Weights of a small transformer language model.
Size: width 160, 2 heads of 64 (1 for keys and values), MLP 832 SwiGLU, vocabulary 8192, 8.16M parameters.
Architecture: RMSNorm before each block, rotary positions, no biases in attention or MLP, untied embeddings, normalized queries and keys.
Training: a variant of Muon for these matrices, 224M tokens, 6827 steps.
MLP neurons of a small language model. Each row is named by its layer, matrix (gate and up: input weights) and neuron, and shows model dimensions 32-127. Each number is 128 + 24 x the weight over its row's rms, rounded and kept within 0 to 255. Numbers have three digits each. A neuron's up and down rows have the sign that makes its largest values positive.
Before each neuron's rows, "fires after" lists the tokens most often just before its 100 highest values on Wikipedia text that the model never trained on.

fires after: " =", "r", "Biography", "s"
L7.gate86:123117116102147099166138175122148140187133109144102126089097138152138097133137129127116096146108132086125092154127090169112114142153118124140134133126139127106105113124133134117134115104152142112071157119139120119162132109117136115172146124161135135144136125094073135139138101166140081142
L7.up86:126123171119151126114167115126127147116110166164114121121121163142116175150163116112141129125075121096109145126123145120157109139111125113121118144150150127118189122102137113160156139133122152147156102127113144136166152110143126102170100153169181132131113122099118098180180138086137053124

fires after: "3", "2", "4", "6", "7"
L3.gate461:115165132111112118107119116116143143171122126074155124169132158099148138119106153137131153123114148118144106112108108064146131147084133103141093090137106134063126136140115143110111142134075142145138093111112129141148116132071128152146110098152143114146122103117129110058125135143102116140
L3.up461:134158125111129117129171143122182131140132132115124158162132142054146133145132130170105131109144129104119120146111113115149142127102067113129093119134131099172144115118124171163131120128130128149112105141175135084151150131110121148121123161130122080156145136128126088127181119162067120116

fires after: " ", "–", "-", " ("
L8.gate136:142159146147137143106119144106105103140130112113111114146120147115133124158169097146134143062124166150139151125102145117164117101102103143158102139134147161130122098111121156114108169120128147139113120096137137143166105116141147138091121130141118152192134129158099140171183090109104092115
L8.up136:156140146108122116124171116106137112141127128123131143140125141132097188142115105134196119114107139108148149147138154104134079159128107137148126148113126122109100108090088158171117143144112164103128145146096125103109116153132125172058150152103095091141151100142135122152138158089160116130

fires after: " was", " is", " were", " took", " be", " are"
L7.gate254:110124175138099109095168147102149113124107130116144162156131192131106136116130178140113122131126135153143133137148102105139118133106170138151134133109100103120171141136159138112127073133116109112164186117161135160119148093094151103141144153134150126105156139106138159121142117094157143106
L7.up254:106128113124139113136139129129151136151130118163095122143140141112083146150158156117130131114122123131100120112164135107115122129125108137133132112187114153145146087097140132131157130168140107139143185084138133145119154115114107105176141161053117118107143156101127166131140115107135135170

fires after: "|", " ", " Set", " |", "8", " Team"
L7.gate745:141102139111168092100113167094117202137086124138099116119120115147125109117132147142107128106122152142111149152121179083173130149114099127139097110125102144129155175130146105116149132161141119137138170122139154129178167104111101164114122094134156167100094100147133134104107121096099099143
L7.up745:130163158146134145137164137107182155106095154138131092114124134083079131131160139106125102183149146143120154123131110126093134103128125137134106138110101135090139096119132142138144131140151106141104168104149110131167127121124099165153143127101153114141135110121115145106129146100153107129

fires after: " |"
L7.gate42:121128211150125162119141113127135118144119083114128130165095076089138125108116110148105116098139127165137100136129133122121112148128137131118118157140078115114132125133172095111155134119175119136146115146157158116129118124045141115155083134080126142157120117149129143147100131089146124106
L7.up42:126147116121118103155123065130159114125076151123179125156138102108135155137161086134150147168116121145124123082114123127108121157133146121135105139141128147141130147134184112073152131160131162144106122117121124122129144131178131141140144123102114148111148121147086122121134130127130130128

fires after: "1", "2", "0", " In", "In", " "
L8.gate291:124164124091152151137085163132091146113160140157160123127121085097102105118096116171132118107113123177160059118134136190137134094136099123123123102109109145149144123106148124124085146141161123109134126141114078130143154176098120148089113129105170126148120125100138136103108160153142118100
L8.up291:154126111145115169059141148157140160164119126098195128095115133131111107154078168086096104145128104113170157126120143116160169141166094114122125120105113123181130110130114117119122146176116122143146117105135147099152109128148096133098160099118150132142136142106116133143154131163115171116

fires after: ".", ",", " San", "pa", " He"
L3.gate396:122137143132094133142155123155126110130130082101127119081129117195156172091104100112146121130094136142112143121143093105128128119153101120111141094114135129175147112145154155145128113154104100160101166070090119129157128082133111141155124130124144132127142177118130124151149116122121143137
L3.up396:110117129089132148141139099153129141121145125101124114152152127165121097145135104141145093150144155126114092145138148179098127107153090087135129110115137123120145129102115162118166112088102142117094162118131094138106121075148137115191144131120104147154110151129107143134167138181089092120

fires after: " Al", " de", "lic", "al", "Al", "e"
L3.gate741:124158125136153117126173110148110142181139146133167085153108116167116124081094108152111140143137144088162163125131108069139167094115105147084120128130105143161116150167110119120116134114150123107074107117102140128125127088167157172101127105111146134103121143121101158123131122110142128107
L3.up741:141145111121142118131157140099150113090099112131181146090117138128099114177113143134107123150090134165160117138113113090126128105123071130122145113161154092142121114146159129118104118158134132153129120137135100141096148118165170144107107120161126165122114122166125155173125122121144132128

fires after: " he", " He", " and", " who", " was", " |"
L8.gate688:153119131109104172154137124117143150129112099127137087137140149115132111134149121143110147139102140084124119120074142120120174115127157096154105131151111116136091139115163124163142124130179168096127169119085159136152136115191158148111085081132119119120145138130103068145147120136124109128
L8.up688:145128098127109137149117144101133136127107124143111115158121148112106122158119137122134113147141119118143125107134083127099096094111115175143084134135115137137086165163115156153167138110157119134056109150113132121125152097122167110112121099054108142160132167120093115127133102096064124125

fires after: " ", ".", " was"
L5.gate367:107111157072121145124137154168114127103142166128152133153121150102129167133122094139096154111131121161151113064111142118099108100116134130158082107098088140133100133115111142117092136138140108113096134127109122112126161077153132140129192161141129146180086165104120072145116113145157139122
L5.up367:126137129124153116141122117128140132166146104120138145170092129088117132102140124148127122100109157151123079154175132099117148094115142127157066114086141138167097111118099121119142070107124111184093151096166095130128108083128137140181168127089135151119124113164118078148119094158111131123

fires after: " ", "2", " −", "1", "–"
L2.gate671:147136139139128132077176116115108125154153191126125154123122108129173123110098115107101131129098134144181093145150149165124132112136115130145132147123131063100132128115152160148118117115133126130154093133109120104146117155087109119166149111160171140113171183164112157125134159149136122129
L2.up671:158146157143118149128166113085097099149123151145143148133152153113166139099122105112127130117120076104165090131157120133114145125120135104148124138111105075112138150127160152124119100141146147125131126123131122126151138136081125149156167134149179176108172142156101171131121149159153162150

fires after: " |"
L8.gate313:130106144102146142110135149076111145150112101127137137138172136134166159103161112156123116151146088157184136114134128111114103087137163120157094107120114122121135115189123140132184104168155128137150125171105136102164075129126090131166116109068143109149147167134095129102123132095177087120
L8.up313:123119159119138121148117105106139136087098150134127090121148107070126175086143116132123132167117106127152121090144136151088134131125137102103128152142125123084144139115137148133152071125102132102151160084135137112140087138118132129157151144141081139103127135131194164113112139090155120114

fires after: " (", " \"", " a", "\n", "=="
L3.gate375:105099099148147112155075114100151090138141120138105160146143157155170165130129123171142138159127123079127121117135133089154140117138117124138146098155112147140123088133085105124104139123107125095154096164127112097154119127090107121127160136109149139137119142077098165149146137096108135153
L3.up375:144132115091109114088123150210105077129162122073109151125176134094113132144095156146165139135163110115138150094127124122121151129116163133110113093161142120158121150147132167123108133134152096112090145094100126069150133124097130153115154140121113155140097122111156131099178144099172128156

fires after: "2", "8", "1", "6", "9", "3"
L3.gate761:124152109132133153111112146104125143166107125120145138106112110152131095130079097149158168152140166134084086179140119097113150130096127137117180160138132127124159138119154107115149137112135153137141143116118172056102135111136131067098126139147098076151183142153112101154113117116106133144
L3.up761:134124101085164156126148113120101101135137110149172096148171118137107093101112141143116121121150118113150156137148127137139120158131108129169114127142170125124135123099154108115145138116143147146138103063125136114085113162085088073129163112127117110111113125142131097125145165114133182146

fires after: "s", " S", " U", " ="
L5.gate779:163098081104140124142108126128127123120113083117113123095150121109132105121118116145095085154162143135133115127161099147128046169104106126134157115131172088088070089127135138134090156170143141148132129141099106101180137126118118102134110118095118104085122134104079104174100153133139122111
L5.up779:139159069153136126096172130125130137145092164118091170132157134107136104140095110114083087126161117112095142094176118091113143156129134146131137127144171145152120114136153111176146096122159144152168116137102139103126136136144129189100137112125119134142113130127109127157136125143103127151

fires after: "\n", " (", " \"", " Preced", "===", "-"
L8.gate321:077152115157113103123144144118139091165147109150124127104139145144129123093099086115098122112140122112100148104137093072094121101108137123127156120093130148103149078127106140111105177071113165151116104118100130104152154101102136133159128126112115130100140124080100173159133111078137122120
L8.up321:078131149138105170072126115157145142113154123127111138114149137133159130117136048119103122148136060163161119112160106112114117151131088156128122090121104148100133117131139140140152162075109117154149130150159142146164138118099126140145111159117145126129103150136136143117187092115156108127

fires after: "9", " he", " ", " He", " was"
L8.gate77:108131123138111158125153069099160181134152153074112130134147123108108152116123074148139105141144143183139117136140141135116156117106141108163132152130136142111109129113094119072130130135171114148130130137093104125152129100086164111150139104120111141179130129152152083175119153127089146107
L8.up77:130129113142078125143132131081091131106110159133098137155117135112091109120124156091121128140131083118149110098142114106107140125146124150102123110123162135144127157112158146137141149151100127105063135193129156178147084105117145118118126087173145104132109152130104125124139154089114167126

fires after: "1", "2", "4", "9", "7", "5"
L8.gate63:130176123103119087125108125150174160134128138112107114122144119129126101078088134095128156151147133128115110092131078121125129100096115141100136115131146141129100137120125152135116160098085122150149148099136172089114130158150131121175160139140157127136151108130107134113152130131139147086
L8.up63:168162123108116164091119110125157112120120120114115120138079124125136121149121129199136101102073140102106152098138114175140137139119138080140146148104098125131133107095135137138104152116131089143164119119152146103123127099117088150129128151137189103131152066080118118139164145099111141115

fires after: "9", "8"
L8.gate718:087074108104128130164159121119107144098096115129112149127143127129091119126168127115126137151143109141111170145128121110162160158153133113111156117099134148116121143137101137107175132133136119114163119127094113126131101168088150150083136142100141150134159162114147121111123170116108128156
L8.up718:124171124131113135137149106127098108126118151180129091127090131142107143131121120118131111110143143119118082115145071112135138112079107167128090136124145109100131125128138121149129148102125071098092139151122130131119096101172100141097101135129144102140142120184106108135135132133128117128

fires after: "1", "0", "9", "2"
L7.gate36:108139117153209109160118135113122147095160123099188132150165132110155089081090109144150141141119142152096118125117123180152128120109169118115119142128114130171098118124109118102146106133146058160146139148112103107131113124160143147139107138113108104131153113137141128187097137133130111091
L7.up36:175108135165122116105136077146117153101142152160132082147140119138141142100138186153173103085143160154158093098114142142144118137122126089078122134129124129131092164138123128147122159074129121103126130097161122145106109164103133121104128091110135133106156114113147133094159136136119090083

fires after: " Al", "al", " O", "Al", "circ", " F"
L5.gate330:127165147130160080093128100109088140147116116144160154124115138130135094114102161130166175069126107118123085132149139118111139139095121140102110111148113089138139093141097163096149152105125140124122127156098129101121106124137153129176120131146113125138143083165049176127122153136118128110
L5.up330:142137140120106062117085133105157111147107136123113158075135159149138091103140138143116153100129153165093096153117116099128158136169099098129125110150089090125137085110142115111137085106171105129148135169154130078116081111136112136139166126120079125136154108176082150119116119120096131126

fires after: " ", " (", " −", "\n"
L8.gate295:124134170120141111120122153093148131149151127096127158108122142030123148121140123125104134110104119102113130169139136101133081101144104122094143106117126150115141130103137124113109141133162149107138123151080127119152153086082130122129137123132103170124133166154122108126138132163132147116
L8.up295:129113119133131147107161150099116148156119147119154130122137118113112188105135100144139132117098148149110136144109139123132129142126086113194118130140091123163118072106119115104141120148123145108120118156155093148150165122035108147162131141188118141120154155138133097143148181102133099115

fires after: " ", "8", "9", "1"
L7.gate63:133088179154142074137162121100116093149109097141151135148130154087140121107139134139136121155129141113101138137116143143130124094119120099140147122102095178159171166107104115085073122112143098116111080111088113112135113115115126152137179135150094127109141109158166134112121147121133099149
L7.up63:121139102154129144127145156158114136113130176135160112152138137127130115106140132122119091165145143144146139119171166167101163107163130154121107101154089171145129093140131161089120153114146132176179132067109137107131068145118128078113149135092107106109131072112108138143134160145074142097

fires after: " ", "s", "\n", "9", " S"
L7.gate74:147102105127102152155124127151141113143129112147147116143135142130062163110145142123118148112144125167162122154131108090158135136131108087107119139117109148175132139101101108123101143137124113116137137127136164122115149081098145132095126139120133139085124107106101141122128143078143132106
L7.up74:070134141119139142120111111129110095126138138119111182116150126121135137144126151138088079119081148143137132135132105113137132135100115126129069111123147134111195152127148163156125129149131150171126150127147116115124121092160131121090124147124179149186199134165125141125153126187130160111

fires after: " as", " imp", " Pa", "As", " According"
L5.gate87:135150142127134095128116111095150152110135135137087135137124124092042132128096185146151120170138106137108076172100140142128154082137144115135144100117108133093096097142141117085142148138110103117111126133157126104131136122102097105100130164112113165141139119110107118174149117145124129116
L5.up87:145142147135152122112173112116114137114126143151128111116123112127135126171109132107092110150106105139132126139106116168109108151090111124157108161122115111159150081097126148159116139148142126112079111077164055127114143123111139133160099131154118133134131124143082146157086125167091140114

fires after: "1", " on", "In", "2", " On", "0"
L8.gate775:123144168104106143117141142143084153147106119117165114122118123117166099119110158155107142133160103145092098144123105150165116122093152134143159142149108082121134135142112149173162117121134109130121104115117120130147147144149143108127108127137106095110140115101100111155141123161105170156
L8.up775:083092098141143115130153153099120125129117072135153113137086113119166126092113115158128089094100067132086142118138138144149124127145133110124134078117132139139123136137144144144156143129082143128117073141145128068146130094101150130085123111128109060133129103164147131097163124166146185122